Part of a small language model's weights.
Size: 8 layers, width 640, MLP 3200 quick GELU, vocabulary 8192, 50.5M parameters.
Architecture: rotary positions, no biases in attention or MLP, untied embeddings.
Training: a variant of Adam for these matrices, 903M tokens, 6954 steps.
MLP neurons of a small language model. Each row is named by its layer, matrix (up: input weights; down: output weights) and neuron, and shows model dimensions 128-191. Each number is 128 + 24 x the weight over its row's rms, rounded and kept within 0 to 255.
After each neuron's rows, "fires after" lists the tokens most often just before its 100 highest values on Wikipedia text that the model never trained on. A number after a token or word is its count.

L5.up490 [ 93 138 144 123  91 142 118 113  86 140 139 156  84 144 165 122 128 140 141 138 156 133 110  97 117 172 128 184 159 148 110 136 127 155 182 129 140 177 140  76 125 171  80 160 164 122  92 138 144 107 162 133 124 142 138 146 147  96  95 127 142  92 136 129]
L5.down490 [136 121  94 135 162 166 113 124 119 106 105 170 128 136 136 121 158 120 123 100 106 150 101 155 110 124 140 141 163 138 132 129 148  79 121 110 133  94 107 128 164 113 110 169 141 143 155 140  91 132 144 114 117 107 115 149 133 164 106 180 126 125 160 128]
fires after: " " 35, " |" 13, "en" 9, "8" 7, " Den" 4

L5.up1107 [ 92 113 127  92 135 172  83 161 137 132 120 119 135 123 133 102 152 173 173 127 113 139 138 114 111 102 129 175  90 104 164 105 119 171 129 126 122 115 129  98 119 127  59 132 111 192 105 158  90  88 133 129 132 111 141  90 130 113 178 132 113 147 134  96]
L5.down1107 [135 116 132 120 105 117 124 120 150 142 109 121 118 121 146 111 140 135 172 108 140 165 103 133 142 122 127 112 122 110 144 131 125 129 127 124 142 132 150 148 126 142 133 142 118 125 146 159 114 113 135 121 143 114  91 155 107  99 146 171 124 147 128 111]
fires after: "\n" 100

L5.up2795 [151 134 144 130 144 163 127 127  73 157 155 142 143 138 124 134 133 144 124 120 122 122 172 161 132 114  95 123 131  77 117 129 154 134 136  70 156 114 138  93 100 149 117  83 109 125 122 128 136  74 129 149 126 119 103 124 120 104 103 108 130  81 116 111]
L5.down2795 [164 137 162 189 145 111 105 134 109 121 151 120 108 126 139 140  98 135 124 116 104  94 134 176 123 114  91 116 143  96 130 163 137  78 120 139 119 110 141 111 121 136 181 129 146 120 126 161 122 127 103 130 131 110 131 116 178 127 127 125 134  82  97 178]
fires after: " |" 27, "0" 23, ";" 7, "/" 7

L5.up1181 [125  95 127  89 145 140 102 115 109 127  95 153 114 150 110 119 181 129 151 142 117 124 144 117 137 131 134 147 143 124 169 166 129 148 122 130 138 140 148 123 159 145 126 129 137 191 113 141 104 125 171 134 153 107 115 125 143 136 149 161 150  94 146  83]
L5.down1181 [139 151 137 164 115 121 159 116 113 123 151 108  97 109 161 135 121 120 160 117 118 190 110 151 131 104  80  91 118 135 136 174 177 153 102 102 110 115 126 162 129 157 119 106  99 118 148 160 149 134  96 105 100 157 115 149 117 136 117 131 133 108 118 149]
fires after: " " 64, "\n" 10, " re" 9

L5.up2686 [165 136 110  87 119  95 101  91 101  95 180 108 115 160 127  99 149  86 118 138  99 123 115 127  91 144 140 125 173 135 131 172 169 138 139  97 131 166 129 119 146 146 101 120 123 146  80 123 144 156 126 108  95 182 143 171 144 110 116 115 131 107 134 122]
L5.down2686 [117 111 131 110 115 127 146 124 134 132  77 141 156 103 132 122 132 107 122 114 123 124  96 166 127 111 131 199 135 138 116 124 143 115 116  94  93  81  93  94 114 159 129 133 125 115 123 139 152 144 116 118 128 136 123 175 152 124 157 148 143 116 124 122]
fires after: " |" 91

L5.up1063 [117  85 136 108 135 107 110 122 102 117 154 103  94 167 139 125 121 152 104  92 115 134 137 120 111 143 143 104 146 131 150 127 134 137 136 136 164  97 137 114 148 120 124  99 147 150 102  64 118 124 145 136 132 119 113 120 105 141 142 113 162 100 162 129]
L5.down1063 [152 111 119 140 124 109 100 133 120 102 172 101 108  99 150 105 123 102 128 192 127 143 107 132 129 126 143 101 211 128 111 140 138 128 124 128 124 106 117 171 141  92  72 119 114  99  64 146 107 122 119 141 134 101 138 150 142 168 102 133  96 141  51 116]
fires after: " " 45, " \"" 6, "." 5, " F" 4

L5.up3016 [152 145 103 111  96 141 122 149 103 122 153 154  89 150 159 118 106 161  92 136 103 143 134 143 125 142 161 139 164 147 134 123 141 111 129 150 107 110 122  86 146 126 114  94 139 154 151 145  96 168 120 115  88 165 129 138 135 145 162 102 117  97 142 126]
L5.down3016 [154 119  65 144 131 131 144 144 111 112 110 131 141 130 108 142  87 123 106 168 135 105 110 110 128 146 150 162 151 152 157 140 161 117  91 151 122 116 135 125 118 152 112 135 112 112 136 124 128 136  93 136 141 112 161 141 123 142 127 116  94 166 123  92]
fires after: " |" 22, " " 16, "---|---|---|---|" 15, "." 13, "7" 5, " (" 4

L5.up218 [149 151 145 161 138 145  99 116 101 127 160 104 109 186 113 127 111 149 146 146 139 107 131 134  99 148 113  84 123 127 127  94 156 131 121 137 168 152 123 123  88 118 120 139 124 132 159 104 124 139 151 144 144 136  90 101  84 125 102 155 129 124 105 123]
L5.down218 [111 135 131 184 116 125 107 107 135 150 117 159 136  90 120 132 115 120 110 159 133 113 126 146 120 120 135 156 114 107 119 135 139  99 135 130 110  97  99 133 137 145 140 127 118 106 156  81  93 120 107 125 133 145 128  92 144 114 127 125 111 110 114  96]
fires after: " |" 38, "0" 10, "4" 8, "2" 8, "1" 7, " none" 5

L5.up282 [119 109  96  96 178 144 149  94 143 132 153 148 100 159 116 123 141 121 127 166  86  89 109 116 117 141 119 146 116 113 157 127 110 109 139 178 178 124 110 120 115 123 147  82 117 136 126 164 128  84 126 114 109 132 133 141 154 144 150 111 127 106 167 192]
L5.down282 [111 106  83 110 122 133 152 101  98 149  90  92 147 154 112 115 139 149 115 121  80 127 149 123 159 165 133 134 156 126 130 131 102 151 141 107 135 149 161 153  94 173 148 120 158 109  89 135 155 100 114 158 137 138 132 123 145 114 147 127 140 128 128 143]
fires after: " " 34, " (" 10, "-" 8, "s" 7, " un" 6

L5.up1865 [113 124 124 116 161 179 110 120 107 103 133 156 115 155  96  81 120  97  81 155 108 121 120 138 124 147 127 156 153 159 114 172 145 123 168 143 143 124 114 147 163 132 150 117 108 195  69 171 144 147 101 124 101  96  84 128 159 125 157 159 147 123 177 129]
L5.down1865 [139 134 149 114  90 125 132 114 117 147 126 120 116 146 109 147 121 145 120 123 117 102 153 151 125 129 118  93 103 116 131 102 167 140 164 142 158 116  74  94 147 141  93 114 140  61 121 122 140 111 134 126 147 174 161 125 199 124 150 141 171 123 126 108]
fires after: " |" 33, "-" 24, "\n" 12, "==" 6

L5.up3050 [157 109 118  97 111  92 128 130 131  96 110 145 153 169 114  90 127 193 124 105 113 166  99 139 132 116 137 165 113 135 151 135 107 179 118 124 130 117  88 137 132 127 111  71  98 131 158 104  94 145 116 158 110 162  70  91 147 137 183 100 119 140 144 117]
L5.down3050 [209 141 117  99 148 127 136 113  98 106 135 162 120 141 120 140 103 114  94 129 121 110 121 116 106 176 155 111 128  77 158 111 176 138 100 137 132 135 111 121 128 156 163 167 132 135  87 150 158 123  84 120 119 115  94 148 137 151  87 123 104 137  87 127]
fires after: "1" 28, "2" 13, "s" 9, "," 6, "d" 5, "rum" 4

L5.up1538 [125 131 126 104 147 119  78 115 130 151 112 130 108 128 112 136 122 115 152 187 106  88 126 162 116 128 112 164 134 123 149 168 174 120 179 162 121 137  92  67 150 123 120 112 120 160 122 139  81 101 139 152 132 148 158 149 181 135 132 136 167 106 117 140]
L5.down1538 [111 133 106 108 140 206 126 113 127 143 123 118 152 123 143 147 113 138 129 124 110 140 144 103 165 126  84 132 113 135  96 104 158 152 131 119 156 166 132 118 115 141 187 108 117  95 146 135 185 126 134 106 109 156 137 126 114 161 168 118 119 149 127 101]
fires after: "\n" 26, "==" 14, " " 11, " (" 9, " ==" 8, "-" 5

L5.up1807 [109  78 116 124 104 116 102  68 207 102 116 166 120 150 163 119 142 120 132 192 156  85 131 110  83 134 105 134 147 126 127 144 192 190 109 151 114 161 150 121 114 139 148 138 150 149 125 117 128 118 144 115 190 146  97 163 149  87 143 135 124  66 142 102]
L5.down1807 [133 133  80 170 116 115 154 163 127 126 114 116 135 130 138 134 155 136 109 113 123 145 115 155 170  75 125 140  68 163 154 156 125 134 135 158  99 109 129 141 118 162 144 162 108 138 147 156 129 139  94 176 136 136 130 127 127  99 134 108 101 122 136 127]
fires after: " " 78, "1" 8, "2" 5

L5.up2000 [110  73 123  84 116 113  96 126 133 104 140 110  71 106 135 120 174 169 171 165 121 126 138  91 136 124  99 173  97 122 173 133 149 142 122 102 193 134 116  95 119 144 107 144 143 198 171 162 115 134 157 104 138 103 126 119 116 129 123 143 102 131 149 145]
L5.down2000 [141 133 145 118 124 145 128 114 141 112 132 108 132 125 135 117 137 133 187 129 129 127 112 117 139 111 111 121 148 122 146 148 115 149 138 108 155 160 127 130 118 134 135 144 119 111 142 137 134 128 131 141 138 133  89 152 104 104 135 162 152 141 138 122]
fires after: "\n" 100

L5.up1486 [ 65 107 118  83 154 170  71 159 127 136  91 182 141 121 132 124 102 154 139  93 122 124 142 117  90 125 120 169 125 126 206 148 187 127 141  84 170 101 136 141 135 157 115 128 142 180 125 116 146  76 145 139 124 124 116 135 154 142 105 107 109 111 162 145]
L5.down1486 [128 131 119 150 171 156 130 140 168 113 142 129 112  90  88 124 143 115 175  99 173 170 120 132 105 121 117 143 107 144 126 127 124 117 128 108 132 109 143 141 128 139 118 126 136 138 140 153  94 102 128 100 107 128 122 152  97 121  94 143 111 128  78 135]
fires after: " " 53, "1" 11, "\n" 11, " O" 9

L5.up3043 [111 147 165 112 153 116 126 137 114 179 125 103 112 144 140 114 142  99 144 135  99 164 104 136 101 143 157 157 150 139 118 144 122 124 120 130 153 119 120 140 142 152  98 114 125 161 170 142 140 112 115 101 123 130 124 140 152 156 138 144 147 127 122 129]
L5.down3043 [134 106 130 135 118 128 141 144 142 132 105 138 128  99 157 130 122  78 123 117 137 104 112 161 132 112 147 218 128 132 105 134 126  74  92 142 150  99 140 111 127 154 186 115 154 127 157 132 128 120 108 141 120 145 115 116 122  95 130  74 102 145 127 110]
fires after: " |" 65, " " 25

L5.up2591 [116 149 129  54 125 124 107 117 139 120 103 127 146 106 127 118 127 125 134 101 117 100 126 141  96 130  81 178 168 141 121 118 139 126 119 160 184 125 109 142 151 115 130 122 156 127 128 142  68 110 129 118 138 131 142  96 159 136 145  94 105  95 191 108]
L5.down2591 [ 64  83 132 148 128 154 131 123 129 141 157 109 151  94 151 142 100 132 142 103 112 132 121 175 128 136  69 114 136 121 114 128 148 119 156 109  94 165 135 108 132 125 142 132 127 120 114 139 126 160 120 126  92 143 103 126 169  79 145  90 169 139 123 137]
fires after: " " 71, " (" 9, "1" 9

L5.up1467 [131 108 153  79 157 129 130 153 141 135 150 153 158 146  85 118 168 110 203 164  81 119 140 112 142 148 111 152 142 114 140 144 132 109 142 128 158  93 128 164 130 107 133 140 158 157 122 141 137 117 139 150 158 119 130 134 120 136 120 152 104 111 130 137]
L5.down1467 [147 115 107 115 109 137 143 109 124 147 149 139 113 163 138  99 130 132 210 154 121 134  91 126 128 101 120  88 129 124 123 148 146 142 158 117 128 116 126 146 122 146 110 120 113 115 154 114 157 118 132 152 127 157 107 130 114 105 130 144 151 129 124 131]
fires after: "\n" 98

L5.up2163 [130 123 131  79 125 133 107 114 140 156  83 144 106  97 122 121 112  85 119 138 114 109 120 103 111  93 129 130  94 153 152 153 162 148 155 114 163 109 118 108 113 137 131 128  90 126 144 135  90  81 145 138  98 110 142 116 111 122 133 119 102  77 150 132]
L5.down2163 [183 141  99 147 131 129 121 110 131 134 158 150 170  93  74 170 160 131 106 129 131 147 123 140 135 126  98 132  95 116 137 127  93 134 110 151 143 133 184 114 128 160 144 110 170 154 132 127 102 121 119  92 105 147 117 147 120 125 157 137 117 183 122 118]
fires after: "\n" 20, " \"" 11, "-" 10, " " 10, " (" 9, "|" 6

L5.up2493 [120 112 117 121  81 122 111 129 116 119  85 161 189 145 104 135  59 148 130 139 121 144 100 140 142  96 123 120 121 170 158 119  88 192 127 168 168 150 101 139 176 117 113 100 106 117 139  99 133 132 142 121  63 114 121 115 125 135 187 138 124 144 145 131]
L5.down2493 [130 133 124 145 135 158 139 135 105 125 162 121  96 126 119 189 132 127 119 105 136 147 126 147 152 110 151 116 154 143 120 145 124 116 107 125 108 100 129 136 111 132 183 144 130 126 141 131 125 106 110 131 148 129 116 109 152 148 103 140 114 125 134 154]
fires after: "d" 30, "1" 13, "s" 6, "D" 6, "ed" 6, "t" 4

L5.up1035 [154 112 130 105 122 148 112 117 187 109 116 121 148 108 134  96 134 132 127 139 138 114 127 138 131 107 138 163 114 168 131 126 129 139 150 188 106 143  84 162 176 155 127 108  76 157 102 119  97 138 122 183  96 183 109 124 131  93 146 141 132 153 129 160]
L5.down1035 [148 144 121 109 147  86 128 119 106  98 128 126 102 126 143 115 108 138 141  99 130 111 147 104 122  93 159 114 121  65  71 147 144 123 129 151 126  81 132 141 142 127 156  94 159 108  88 131 111 140 109 177 131 101 108 152 107 175 139 135 105 101 157 117]
fires after: "." 60, "s" 8, "," 4